config.yaml
n_head: 4
rope_fraction: 1.0
bias: "none"
extras: ["capped logits"]
optimizer: "muon"
batch_tokens: 32768
seq_len: 256
MLP neurons of a small language model. Each row is named by its layer, matrix (gate and up: input weights) and neuron, and shows model dimensions 0-255. Each number is 500 + 25 x the weight over its row's rms, rounded and kept within 0 to 999. Numbers have three digits each. A neuron's up and down rows have the sign that makes its largest values positive.
After each neuron's rows, "fires after" lists the tokens most often just before its 100 highest values on Wikipedia text that the model never trained on.

L3.gate665:474491473537514479504521521507522536498521472513494504484469501498533487514510567540522535503487523521525511505531476497515496506462542496465513520488501512503490535482524525459532486488485490522517549542469496491450477492515483456533537450477457494574538457514509483508493543518521507504527520486494483498499503511494492505518466526514484520489462505489551497506488501520515474445524533512519512522536506458466511503553486519450557496483505483518544435484526524492516487430499495531470479487458497532450512478497521510527487495509466528487501511513524483501455455521458513505467499504506512508517472492463497508520527458525537545500452492474504485517461476491523507483488513503496469489489472486511545514540506486504508463484498501542492502499512457486482523508523488
L3.up665:466517450464499557469522487496518504527538451501490514528490489530508515521494517494499528494532523469504467477550542510495482508509503486500515472497486463484514489472503490565469499497526450501513514465501443502488475490493447529536511474454505518507510454514446494550525488498480498506522510505482513497505553511489468422494501514517476446461551504479498493505518493503511484489538466515511484505543524470488545509466514538537510476506477491507484499491490525531491485514513492541528493498498504521516491500485543511420500539485503508517526503510508472471482501481538480502531481525494545532541456532497500501462491451556510517513475488524534494459498512488520488488505488501475489519493462500496532521511490492486536459504556531518513487485540479498513507517516532
fires after: " P", " p", "2", "3", "9", "6"

L2.gate466:503486544464506443498484525511508530510487512500493495496490531524476524459480533506532466496490498528490519517464490529543482503494483436442479499476503494483547474512518481494508488496508511493501522472508502482482501495518483530515544478491489480465474525504487503504457478492482531509526534499467508443516510510497486490514529525483505547474525462468512526527477543466530541521504453459504496533517457553452479501511469515532453507552502528501550509515503503487496516491487485479502502446517479516503517502477481527509512554514473422446499440509520510461501521530479488481460533487525515469441533471523488514473512541490505470502505511504498505530493507480508525508481486546448528493501500496502494488496475476489455526472507484473516493475476528512455469481485508
L2.up466:489497497497488481489484540494478511499495522488522479483468551529498514461466525520496478486499494522497511471494453517528457490510505423465478497489501484498544490508514459480507499483493492488530499454526509521495499494531467500504533516502503506453488512508502506504509509492493489506543512497499532474508491507477489477494529514501485521494519476464539547523428530465525541499465485461506477535529450521468494505508453521521454528576490538523544513502507546496497489511479485505495488450475484519486490521467492517519493528488484428450489456484496504450473537480494501479473509488465519490425537477497515505469496561506482522452493506483524506531499534459451551516471487526461516502496520487481487487478478500487470525494505471487471501475493476520488493516486521
fires after: " ", " 0", "s", "%", " —", "al"

L3.gate639:474477525421486538500529484474504532496509503536426491453484498479540496546526512468492498517475497531496521482501470482516524520499507497504511472511515489440528491481475519493467513475515514502555498509542462462534502514506475548505492503497532539540500541518513506514510500447527487544484536488522424535482460525460475516479452526509493494527476509475489460551496516523538492502511510550476474474509505535493511478464517508484462485449525528458525523497478497560521519477483471500511482491526489505489492513481501553528522496512457512502531482505506475476510496489485486541486497497465519481503489489533457500507516499495513498520486489516502507546492527476536496512535478509502495476520512515497533505522478529491490471525505491512477462501517481498554544505505542
L3.up639:496517484473546510480523498531480478480550505481484513538504497477478473469501482527512511510516518488487520509504479512542493476485533507497520505497514523499501460488523518529452541518501504504518512453503526493524504451510486567508475455524497480495525464525460480504499487468490511459487490507518493505541534507531522474522538467497481506497510529471507551501507499504548476512514503514498446492493442539486479491485447540454513486528436469531529475507477486542499480504518533527515530543529504449480470513496501464529529493520481499438481464463510514471484500486471547507502508499497494474493498515529529490490530478500460531499510534470493510491524540523514549533496486484461505431524492513508524517498482497531521547519509479479451456498540520476517521514476480
fires after: " (", "-", " P", "ag", "|"

L3.gate196:483457496458509511447520486498539527493552489505475482500536502506480488494474516525490457519494513534461470486541505504556480544447488499497484517550487508521480496513484489498509489500496452512515465514515521499491493475470514482504494478506459506521500543478463515507472458477437504485488490494465540463518485521510508555466524526461495576524485482529507474539473482483493510504514490515548465511507451524449488488491550515463474484509449442505531481494495484512507529473493503474532450481481498480521492506473528490517504549514487522497485476546492512502518518540465525489539500511497550527495526513513476495505534509513521503462493499494493499436519457483503486533498467474519499460472465504506510498507492502479488462509467492507537483511514532474469469522489502
L3.up196:468467481482477499493522500503520512502576500489486488497561512499522504530494529552470479490478517528503479487547471495527493525450472483488497495524487504533484497492456527512496510496483487519542513508526515552496490497506511478506475500511500472512524518471496465504476466469486473499514479527472514481512497483464480496494534470510508531529529492511533539530459487531472491488569495502459471522462443523423518484545533524479449478485472443465523456510495536529524500487496490482514482461485488501522495497461537515488487531502495560478498480512501494522524503502482498503482507493503515531480547514496494469497545485518529539452504495477530495453497461503488486523513466494516478460498485544516534526514496476473476429508501523511523493510486512538499496542499480
fires after: " ", "a", "i"

L3.gate35:516485498455489473535519535518499513468499488491523495527474485555502491510554509537478483445492496500548491495480501536539517506446488481504469479511520514525543534483516509531526489516556503485482527473493493464518488538515519535580521464480482520529456505519519473507505480474487530541524496508500478507552530509532532525512473528493498472496501517514511529477510505496518502458437493515532509550506521498479530486497493476511528508472523502453539519487512470489489535511450513495522503500499516491499549514527442504478486457478488476501494489519473488535481494520509513506475491510513466487481439548527481471496501546493506514517520528494470556546492510502477529453489506539510499485526515528549520497518478488515446531460537526488493519493492507491492524505512490
L3.up35:488493500490521494459501527525544507475468499510483506485472505532465505533501504494506482477541463489460493488443479504453493488518516506551520489489474482491533482495472512471527473472516504513502453493542484476464492497509498485468510477504489511470480546496428500460521523539433470503552483492498500472507468480470495477563504497526497489478424489512544488496493499500465492510472509508541510519501482479464541542516450478484493530496472502500488545530484443537484537506490494495474509494513481508516487518485482483509463526513520477516495484547514519510472501473476489519494526479486487494498504465470546509528519557480533488522547542520517480477507493537483499497510483470516498510481519494515501492459477520485511457444518476519484513507454515466493553519460494
fires after: "ol", " H", " he", " E", " ", " the"

L2.gate257:502522459531500545511525490564516492530493513510523481529529482526430538495474494500512468526428524508534505514478483516514505519522509513486534507528545488478516470511546549534506480491480504524521492487507480447499500500541512487480496495514465489480496513475470491503511522533513491498508461483511509458480473459529510512506513455495467497486513518444526458527512528511442485503472567501497478511498532481461497510475546498494479507506488488468482482504499501506516528493531534450490494498521485530533474476448491464490528495467458505504517502497485490508522539476515491540504486487525487536472506535451548496519526531505478471516486482505538536503460494534516468535509520480459523514475453470480524497473454532507460501514486475462516492507526462503470489496493497
L2.up257:457480505510447479533531479503456495502491521519479486475517506514540505542476505512485539451503523509514482497490518532493472441484569525518522523499461508519490466516506468521523545509484484505523490503483441497483483472491514460475495526484544509521525541506502521546474501523518466474470475505519494472504551528497523555525489491519515535492483509475525506525441477509484520491503457499539494450564466460503526502506488469495482497498485509529507548478505438506525526456520515508512497484519490523461547503558518487503502520505439507559547497533503508502491508490487468498522525496545514497473477501516499478542480471498521489532465484516531504469481466531480503484520461493482517497503511503496474499510526500497514514498534494528542513515516488486512527464468500
fires after: " A", "A", " C", " E", "C", " le"

L2.gate311:530476521468519481444510539489560501497512520501488466558534514515450537470502495507503483479525510485490511495481494516474487479475518492427469508506511463556508513484428504499537465446531513518493506522459522463510517466504448512555482484479501481494488499471498452498489516498498480486467502510512495462510520491540522527446509519492500501533484462481550510530486496489503507527499508484500527495483494500552543470500529508537487550477507553489447523501491510493481497510525515462501515497523499527525564527538486528456478495505470527480531485492492474519487475462526486474472512487503495495477521503546513465533494459495522511520495572493507542501489490521482483491490505489516480470480522490507475527512504524508507488526547499494498512514531494523532543503486485
L2.up311:459493498510497487477551499466495489500504459494538495455525469542558552485511502528512496453498444528479492521512509525506519498475519507542518504531495506516505455528512453541500492503523467483497476525451490468542530539554521543530476451485508524512548504485490526544478483527481490465448520527506526504452539489492478494498505469480515500462497503523444496503508515490473475509493524527479505504497528499511513479489500486497515540442485502507476506518474538530467489496536472484444502459502484502521511542485497487499488509520497477473535498490452466461540479517473515530498441509515491505497525477505513493482519517477487491511530541472513498479493497510557515505517495485445518535536507484503514521469501455452504476489476538517503532522492488523515502493470492
fires after: " h", " H", " E", "E", "h"

L3.gate134:504481521470549458452464556509539454463518526465527490511487548510510520477461531479528524551489514501496528484510491482483489421518488533504515522510504560431451460507476506521500493526487464501506537490491516509445490495503486455485510504511509508515512502536473477477524511490513529477488515468482473506512475513511525452514485497520457491483447534512517490478508507516536488490466485526499488511514499486496488497498527471541529512522530525516519475518493504477465488515489512512477493473507450512462489496454504460514564458473521482489524514504530496464498515521492522534535511507495511504497487490475474525466555488474502501507516511501525503488526493466550488498518489553439493476484530509449521504519523506456487491508463531491495517510488505486506475494449501
L3.up134:497535459523514504499506538520525473530501518450510523526503474510523469507465533514476504491479494501497471562503488467518483491512498520529491500493490487500530476498454516450496493529527492524445490487475525510480484494451472504510499459519468544494493475482502496475518482476547476509495520502454497498518479436475506473544506477506534493500486563492507464507493509466554490535473463573498476508485477436495532477487486503478501532470502472504475486498445520488486474487471498552494520464446478537487471502498554521517482496507513481514484481481476497513513500526450480506514465538495470461493484523470516474525489520511517480495570509503508468525502457520498502463506466514537487473491485501485527499523472481444470507503484525524501494532492519473483491523472473
fires after: " D", " d", " in", " r", " (", " In"

L7.gate280:490482498486501482473503533480511492505500489489445483484528490484500488476489507535506533510500541494446508495486470535514493482503504526491468503468530488532468553519505513493530555541553482473466544511495565490471516529502489541501511446481509497456530510531516528498511494456512484486521501506468527488513489471505512523543501499508471460532556493511539484470562510486498447520519527520498484508479483500470525465521508492484462484448505523542492536506517507492504493467512483569499482493544487477544540482505533466541495483480493493481524504489457454506480535473469505516516470503511553533502505484513503524480490507516483499530490496553529519484524518558507522496535536485474477501518486509511464489539476491463513504510506482457524517498467493524524526509544488
L7.up280:489526481468478497482525506479497533452499525471477488476476538534472532571450480495519511468470564515479527494471529487492519509470474510493522515478500479544462509463465511525464491540499500531500478492494529496515482456532482504497476460449514534497546514510495485491504496497500513475460467516496542517520509471467505473551479498512516518534509493524492476479552521535496538522519499558533483496494481493539484444524543482477501496508495504479515497489517470506541482487494510502483504490478498485522544523506508471522477496508581553511476497503523510499475485502470493540503481486494516496507497518485484502504460487560475474501494473510479501510504541490483491533497530503494573462545483496496518535514499516455487530491505493452514517510527470510481533547473524
fires after: " R", "l", "r", " H", " 3", "e"

L2.gate378:473537502492527494501516470543497505504503507476511490504515516531513531485497503492485505451480501469475512514529509477519472513479487472497516493533506438468466502559503531523508512501473514521468471514516520488506530516464488531530456501509475484495548508512482514477491491498491523518515481486493512483480513472500539490499505482489502560446518497503480526491502539546527550466512497467468518524488474503491555504485469506491477561531504477481532471510511486489489508522537513522410456479443468539510521514481511473531499491488479555483508502503512498491497480495527473451508516533505470473464492492498485545493493535532497518495487492488509480483472502520479484472549443514496501520503503468500435459464491486505436472564545527530510510509519474538495514500494519
L2.up378:475470521459538481490517484540511499520555522466502457485492494492524519531517519514486529498491516530500498478510530467526461468471528515502481489542519494491454491533543482514547504521484520513514537483516512488532480483506515512459498504474453455486538494511509471516467464476546522487506504484494506472491511516472505476511510513534519503502507512481520492495491538490511527474509548492500468471486520497478513528493452516472483496490510516502499470491521535479466524477531445585457486503465459535493508472460497515532530488500454505503500515494519517489481505513526485476512439496469493462470517486516528512523491505503501525501483469502461447446492490543451509498498505495448507481513512448492466487480465504514505478528507524558523473478499467484493481454438524
fires after: " C", " c", "m", " K", "C"

L2.gate632:503535504485493444540480515510515489531487500506509492467470521527484537522435591515504503502479510457518494504497505526510529486490457471474514500545508545500494520480473521479508536522486522501506508506485502511452515485469434485527509515517501459494526494550483501472525493532494492510494497503503486496538534505445504515491494443515485509522516494505498534500484502475543527527464484503507500491500544506502481495496512498488542507565580525491495506495466485500468546450506526527502493453539478551499523492510493471531527525463511523549534491503492485543493507514489508467520516539485504516469485496492506529533473508452511512507468494497509448512485470497530547525470503488510485511505521514496439495508544520476452521513476467473519499509509508483535484516503476
L2.up632:529502525486470493506537492480500496526487506534544465481497512505475530512488568525533506539514517470508495473495482481508547531505472473486482485562463517538490495505489515479485548511442506483473518535506494513459468524469432471496524548450481523513484503508519468527494505520439490494493481502519529486531518506468532479549509462503497503521540485492511522494514499513512545498463455495484507514459516467511501564505507512542513516553525525465501500517490481492494502507509528521490508451570525588540496515477487488525499489453511531513505458496482520523504502493526501482541489507482477493448504484496482517488437504512517545523508467528490477507480468489484522496470493493542497504508503497489496501482515503491482526504491479520518484490519462501529479527505514
fires after: " ab", "ro", "B", " r", " b", "R"

L3.gate303:484486461450498548529539515509492511472481492499534492489524562473479483513514504508489499509471512493515476492515496475486473467491463490480489518507491495503470507469548503487514522524479476497533531525470491432426464533442470492533485510522528490513521536471473513469525475472511456519505502531509531509483524478476499521498563449487484463552497496481509482481469506546497487478488470487528499530497490479501496529484531493543506509510542505529541516490506484535491500466493488489484474522505512532521537527511476507531470493509487478477482473485488477524442478512431499491476493499536530490489488502489507457507544523505493518519504509532505547491481526506459533488522488455498473527446541499489508502503511473449520531518473478518496473487484497503464510467449526
L3.up303:481542499476514477508534514530484515479486548481488522491502547530528464484480475514485491513475516497444464470489517488478462504472507501509500469479533510488492484527548507490484476520523493474484493469508445488470485433482476520523462537463532472531562479493479506543468507532497494563521507527498486478452476487560529437539543478511451501527507492477542464502510505500508517518499488468526502503517505525500482473497519508450494494514475491476510461486580502517520487509492525503439514484511490491515523534503504512513478491517526506491505490528506517496502503502438493495530522496522503501529474485506549494496484504447478470531484516499478524486504507492543491492511526455436508490470456505451484465501475490500509522506502472510528510509521522513549507494494506
fires after: ",", " s", "oc", "l", "u", "e"

L2.gate455:479497509521528501478520487473549517495515472534525531513476484489521501506474519474497484497520481489531514461507486490477489530513497505505523487488480523518491502474505506479508493514488530490546500486468513505542526486378505475484484485479484495506512473493533478463493469518494490448491450504465474503482474530528500526507534489502517531517540431476524543510517516494527522488503504464455510528469495487500524494509532516498481481537503459488503494512527555508513513476505502479531543535560486515451505467494555467502538498505503501483489505523488495488469481538479481535543516510526484476541563488488532535488522493505446465537498506453484505501482514497545525508548535496519506491499507483535479486491505483478462484513506528542502524507530526474454505474520537
L2.up455:515530532517500549515498469500474475493444536518466500544479541493507533480473507478475533555498508538525512482511489491479541465514498509522496546492480511481459448470508546498497519482539506494486535507540491458512483494518498479482492497479502490504508528519492480534513511502425485487558442472494489501515473530504519469481475500529517515494467527488490492526483521472503472488534518507524463517477499491474505529466522478528522504468475440482516547511502482516531541520462502531491537486528495487499522496518504514531533551535460481528477543463487447486503515522493528509480505486507515488483452484500453497480454469528524487469480508513528492476450505512474512495568534505480482490508537500502498466464533485519514513537503518500508487481475466495479516483481507
fires after: "tern", " A", " 2", "ision", "a"

L2.gate77:515481524492473450538520467473468511543509472434522478488499498467485507463500447479501520473532514535497472493511537539509489488443493487481480480486538510512487460506512521499484495460502478537433511494507523484484495479448489522524446463511502516548541481487520496464482493481497492525471500495530511506490477528468497443464513480504459508485538519495473474437505470498511469489464493498498514526452481448492516492484498468468515495485505480473482488515510489528493489497505482483451484483461495499521531517475498463557487512511522524518497508511497507488472526513507494469477486508500473507450495526499535484540469504456490488505500532494497516478484540509480517480506521521449460524519478470430490531536473533505510518485504519454506490498435486497533488497503471
L2.up77:510446513501492454553485530504524543515471504489486513524512507480473497503548486491478509543492454512565481531562495477482515513493463484485530498517536514507493519457534537515495494495532469501508497470497520498519515469526467503524505449459483552524518487456489559471498495546489511485492510455488510495519493454517459485481507491460472520465493480474527482510480507477503523486491475557483512510538529496528502491478522490547527529472497511496463508501497517544495561492491501511523500468497454524470493510493491506530501489535525498496493531511505533477507465454538452520541513488454504498528487456495508495504497523488523499496512479531505455526503472502492523440519490487458481492454469509481525484482475541501498515488471513454496514468476482513467512512485455
fires after: " L", "l", "ch", " l", "L", "r"

L3.gate345:491447469506526507509490463519468445495502530501468502494497515493490535517522472488509460487507508520529472493530499508482506520468478489505491506520523499449494526520469471512527486532505486512499501523505525466516510501530481507483485559439470516519459528515459490574522498496523497523506544500506515509456446510457460526515499486458472480524488453474486529521552536506479497477495478479475475482480549493506491472519492508506500544491509489561512497497498458511463538509479466457505465523515488465508507539509481511471523495455503517519493495546524481487560496476538470568454485473501507507508526511532528509493491527495515498506501529497496495491502524495549504495519521505513482504509492509544479531518519437502485477478499464475547433516504500525498528481494519
L3.up345:537517505492483477505473480494522528501468537466484523524515483508451486479508483467493488487500505512477478555496482497547527495462497477498512508488500508506508495493578481484461508517480477521499485499513551480510498538514466489449475496519445470451422519530503467506500533551520527493477519553509468510481484466497522469486498519488518519473495497495505541550499489470490480470529521482500487506491487509521472506483514471477464528483461516518493495527466493521479490510505485488545519571529505494523460530540515469504518501464511505489498478455521504467464549471495476532514497490497528486509484541502505482495480525501513508492504451474534484470478513494487496493497514547520516518477481546496511498505514504502435517528515502454482549529501481532540553443494491
fires after: " M", " (", "-", " im", ",", "{"

L3.gate311:524496509524509512501547507472497531467517475482508505468481517528463442506474481468454487503509503532529507517509514490535479492510479532493506498522504521498485471517494498494523461477473483509489482464486478489462479457484521533476480479510505504530604512549513527525500505514460461517513497501498473500492458459489498470529492518492509510468498496468547489519473508498529457477468499513528485523510490487511529530499494516563483498494509480528485514530532529483543516478485476495482491474502488499530506489534479464480497508466487513537494504525468431518471483503479555531533488496522546475492510513541479458488486457508471494502500495477486504491540458482492468482490508499510485528531475477550468532524500550520520476540496481516552453535564496529519489496509464
L3.up311:498499489528472530548485529492497484500496480476552516490484505513501486469502512474518484507489541547489457475528506482479504486486520505525512525508509495496499483514504546493515485499518476457472551499542497464509499516544472473468530460516509454531498498505504470475488521515529467457493523512507541511483475513452500456543518519499492451452527481509530440461523480472502482480485459484509495538516502482528490442503523482521495515500518521511485501445533518467539552514527473494504521491494512510516531483503510504485501542544508499517458525500431488490480501495488504536507478509491487530523484488514488479522468498482534481494486533466515535516531516457494521521446485476501477500525500494478470520463504523436506468556458467509499500470494489541566468483502493
fires after: " R", "og", " H", "ru", " h"

L3.gate37:503509481514503512497494444496546501465498512508495512503509500544487498520543485490472472511499477500500495466490520461477472532466472467476488500507511473486478508491527505455512497452474444528491538493536505486515541514460485497499546493511474514497515494534497474497535499483465512543519515520485531492517461461478501488498530489470490553549496489524507451489552476504511486489478442505484490483485507483528536554485448468513495462492507461487505505511491464476504474498476486493464476513504552481504512519520494458497464513575491520540525490547502522500502523506520519490519494479516524520478485499462537515537493498526512467484515478530457506481494511455508480500521507536503499407502512518470530512504440523525502494488461458483520484491510466534468497500454520
L3.up37:535503500514501498529483489514474453480501487460564489507480530454505531522467490510471531511465486495487531499534504492467504508464482514475490503515520478492501481503488541559500492505455475517521503489488489478482514509490529573507524473520549485520426501473484515511484496509501516526506516496480499533469492507499512520502468498506515484515536537522515457484508520480481481470505509520522503458552532479511521488512506490526530532536526499459467569529491470508472487516516528475495505528488500540494492527525450448526532491495513508511494494485507520457502481501509497452453549449455514512536529516471517481511519520478521537529555517521556525488470528490480507473472496456530511509493515528536518508468513463480466488477502539501471481483486525513492546482519512
fires after: " L", " the", "i", " G", " l", " |"

L3.gate578:497514457537486477505519495519446480526507512456523488541486493491453525513497520581495483512502497540543499487547507495540503514452443507486478488536576498476525484513484496488534496510482514479479498483478483462483509487538513509487537500504454548478522504505493490499521474452521512488550523522505496499494500469480499515487508496536493472479503492439541478496506530481483494501523502472521458509493457478509470477473528515463483502549480520498483481516489511502491511485495457495495477544505472521499498469515468489495511505513505530505483486502489453517482468446515525464510509488467513456505514462489504498456521512489461507548498504484476483461477514508529534512526502467534536542519508542467476521488513432499493479509477479457490534520520500476483548473462474
L3.up578:504486486495513525512500538538468511557483582435468501431529496526474500502494471526459494513495495506483504537489476500503507475532448485516506477492514484498479473541512544508500520527508475527553465556529518514490447498560468494529493533514494477492488486489541525531498473528501484488489504510468555501459493518559497460516543495499517507470525539506547497498517503481498473494525478505510502477490544461466497484509476500525503485550497493462502494494498482500486538508506512494487497481470540506497510515522478509507523481489489501505491488483510499490493526497486448502523482470495479497471459515485453511458430545487495449469481491504496475546489478511482447508465456522487505476532526508501497510485532544513507509518498500503492532501495508527507483518551518
fires after: " R", " G", " r", "R", "iz"

L3.gate469:493466543497518521495464508546482478479472503500493499505497524513492491483474487495531472519475539514486520511468508471507533510521520516556488489531484519495524474500496463467518528491470522467509508476498510497508525494528474482494496478485506467479474486541488451461530517521501551516469478514494473503482505483505509458490512485475494528499537444519500531506509493494526559496541478496469497517503472490487475479507482487488472531522568526534493447489535578527484487543484502485508556522479481490486476471443467500495487481460505500514520503489527498470468486474505481528502476550502486514515511499446508529541513529492480551495549478527504494532475525494509533489541525446488530475503527522491443539492500501502469509506496464538495540534535518456478513521471483
L3.up469:504503504490557614523486531506511479532466511522463473525531539524465519503477522501502491496458512498479535520506493488472535533486527501503474476500521504502545527517530473479514522550497508468501523476546483510515526466522551476519507530518496488539487516534477515488507524504494502516523480454500453515492497489523499519510533499518486532503466469527496554490479489506538562483503532473493498514513467476493482502514480488499517517528493535485496507543514504499487488517472467488491535479513490483513506512480496524497524479501473479542523472493474511494498508513506466516507497508538471541474491467500528539540481533507482520475550553513510542559483513521462479513522532489529490486510504481487498487535496473543475510513541503513474558511518518518445506433482504
fires after: " A", " The", " an", " Le", " Al", " 2"

L3.gate452:488519477488547524500513495547481484518465511496537512464505545461486507510498434490465520503503530495513477493544485481416513528451523493507524536496502513539490466487504469499539583489459504501464497500478507486548501479470482527472519471535477518504522483513511468529504496510468508479490495519536496463492480456496496521498501499546538470494511484479505505486497480526476468465515520481520495491497489496446477502496479516532543519511514554479532470535502476498474519456527499500502525513458487507478430506518524495516505473532478473525505527527503527489520474511483505491516516529497493518470527504482475518454530487478472483510506520499509500488502504484464527454492474479512529482514504444468506501513505516506507459486550530479491473540455445496505515534523457
L3.up452:504502490486531448500532497523469552499536488496539528516506531510539436471519506495457513499493537503544516517495513454483509498532513497509510473521472490483469513515483488487518509545510481526548511463490479493521531476475488482490507512501490467505520511448538519522500495521522512474544481481479493467529486523491526501496522516515475551502523524496500499474483464527472492519443500469492557513532469536462518558479469557501512497541481498507482497533480469518495491496460449501504497458522463485470533521511511507501494496481471542501475562467453503506504525458475522526526485523546519499515523486491484520505498492536483545514508514504517471523483492469482507477528495541515474525487485457537496514534486492543550536498496515499562491508515497473451495516488510
fires after: " c", " C", " 9", " 7", "3", "t"

L2.gate181:499522528512471491482523509457515497499504502437509482520487470495571491470445482505508482490495476522569523432524435521478500500485492512524507485485498458493527495488519497500472477540513471490513515523500516487505500494471529474517502498475526526468501472480474479492511512505445489515492492493474485543541507487490481426503487516503504507477461452506517485491479467459521505526482550500459496510422498479498495492479509536482547496516526471490492461486489528505458520526551469504473524495500478480490500482547457463499522502456512478498465472486459478526515552501513544475553524505513495523485480494502491535457500475447488538509506500505482474523503501534491472487493484458486499474486465469522488527524478496509458529487524512518501496531496514488494493524514473
L2.up181:538460514483487533463470471510514473494488496486499471504508476486496503504527505493505528503518526486498490481526496490494519476434518552465476519544500457556504472516490513494500495482495479540538511493480469423485496539533505541488488511498486509489509460492497529487531511526517472490488485546530523489495494467505487498474490504479484497499474484462507499483488476497487495501448513520524480515508503448520488495510492465486556495479454477489525477541462457495525517491504483517470494478503497524534514511488520463443489491460508468491500507544501540498497463445509550519520506496491501493460524520518462520511433493472521523521542503481510520504460473526501497502525499484469520512441474540474508479517483552538445542491523485506543520543519477462475494495505452
fires after: " L", " t", " T", " P", " l", " p"

L3.gate75:497472529513515522540498486501506514471481510494542571528508537516532513480501511496487478493511512498485487481507487448530503525549480479454488519519484534526446461502516529518464493501496507532521507483460448468491465453457515494500465484487509505504506524495480484542493518507502497488448498498505515439540450474506491473496490497483507535506520520492554450534498416511508496483497497463497510480504546531465523525512521446552440497512504477533464535445495523486476492470506491515497471491471489465493481494536516539474462510470519531546493510510511493507479508494520503480547517488485495465479504483483475495526459515479484462468520501462516527530500486476541494503519494505516488480523474469479474495478479507525491509514513496529533522461511515492491515491488551
L3.up75:513488518518499495508488499515543502509462522514521502503483517484457529510502499502515491516547539517464521520506521493479470538502479532474440526517467501477524542505513484469500503485549466523538494480496460463505524459507512476485503581486509500527507496529450515545492515524430477536480480502519517464550517466508480559527520483510519488486453535490543450524512485511501454469490479522443478500515485448473516450526510506516489486520502503482481502502497547464514473507481524491487472516480511450494538517475516473493479503527485489492483471488513514520554508524515504488488510537483493486506506422513492523470505472475492543489518488479552512493498518504536518489503489526493450478531498496530502511519513525478494481525488496447515524475485481511511454499508487
fires after: "ol", " h", " H", " I", ":", ","

L2.gate1:459514509501490511484494466487498469496525472503569530504509502511521499524466463526518482471474460559518496484514514536508502519474535500556506492451477504477498527517496476532524533520518511484507504479505539507472488514531511474479477498537503504517533506511500516538501500486453491535468457518505490512498494514522541533480512533492508516564477467459519512485449488462492507474523507575468505525494471474487509488502536503476463513509554479497558509545524533521487495523517467556459489496526455470463521501495488488522512530472461493485441483475511537474508519485502508514488501530490508495505517469489486534532538453507500477489495539548494495509504517471548490488524546532529482516521479523495484484492464481533510488485488523521475498518480529479518489492523551
L2.up1:461484495495475489502504483470508493553484485492548510529532510492502520519516503460491527524539470477482514492527540522528541513456559513547527457511485549460469509523517480524524537479525495510528478521517497492488518507548517478452499486465509494531500494509503514511468479482493495502458483538521510446494504476509531496448485534500528470506477480493537482504499529551493513489537502513466504511466486480496502549493515554527451553498513509486546512492524469501474492509498505517481516475467495517501487478487505481491467514513506569516509533474477527480530527526521481527503446547481487521481478497511489489535528483502472455520496499536467515516495508492506463493495464500485521457508458481523498518535473468524517470502576555506514483486507510535508511487537504
fires after: " P", " p", "o", " St", "ra", "ov"

L3.gate405:513484521447480491496498543497495479484486477500506465491512496457503481491498533482522524550463443511527525499544488515499525472509503537510500515486502509493510500532468525522459483486518488498489538500479476441501473485540483499468493521545535521469522456565462511517472550480527469516500525521497469480515506525503506478466568513505526522483492466519507507530506503484517502511505481499510521498489546504495521525511496509543506496456530534484537496488527514478445478510480483511510488494504449486471538494464476461490504513543503564512496537549515478526500498523496458520478488510499475518477464462470501506548500515466493470499483548492480500503519481530504491487510464468491512556503482480538518509542553501493528506481441474514507475516552512477505488488525456
L3.up405:490546460538501524484488468485496503452513494464474522529471486513485492473521496468486492531525501489493506516467519487460512527483515550536486487467512456494507493549453464538534515535481455512490502523476494489508509499497466478474494480500480509506508522477521506517537539520476501475532487523484489497539474472500497503485505506449469496535533475488500508501484486526470478499493516521483480536478497471507541487522520491499507445442534497492455458533492562494506483512536520513494465497483522503517453460477497499499496488556543447508492498523508493479501521494524455525500488520515492517507478518541463497485499483521459470537527479537544532490502478430531506521499466502515547439496497497502506477495479463459498550502497498481499506474447527531503539500487538
fires after: " in", "f", " In", " De"

L2.gate451:475491496486505454537530467502501517474477538506511538498497490572490506504472529519489499550461459515495487497521480461490506461559495493452450476509504494515443492509511538505528497500483476525539514529478536506500492495508476504494516513525511482512490471497501470435524556511498506531500516535493476565471520461410513486492502459530510499491458441515538502507497515488532534560518496541496535544487493488517515514461490482453506501493500491539516509514516552525489470527502541471459508498500510503524516506486502517530501509477486506463533493471491517509464500541498500503515482545528497534468518506525475449523489459459525513491500513518517514525495508500510497529524505510467467533499475483487507536509503522539500482485506463479495486454520519490508486497514497
L2.up451:472498489472505489502544502497478510449506475520480512474525485526500478482455522498485531494488506502543526490524478465463471488514518529487504495509488511487436498542502483488534457494479489510506474473479469474458483460499482491508486484498480520495510494466510482449531525504496505467467556507498469523455561487413465504481479496508511482478519483458519514494483489464491517508474480544547564532484479510507534495498494478490480447456503483487524514528465504481505488500550496484481521502510501499514491515493497469514494495482532496478474511465521484497468468554530527540505518533526474557495506529512462483502482492525502551514474505513510490488467506507529507512544496468495470508507482485483516548478514548474484479482507475473505461495530464478519498448435480
fires after: " E", " Y", "E", " e"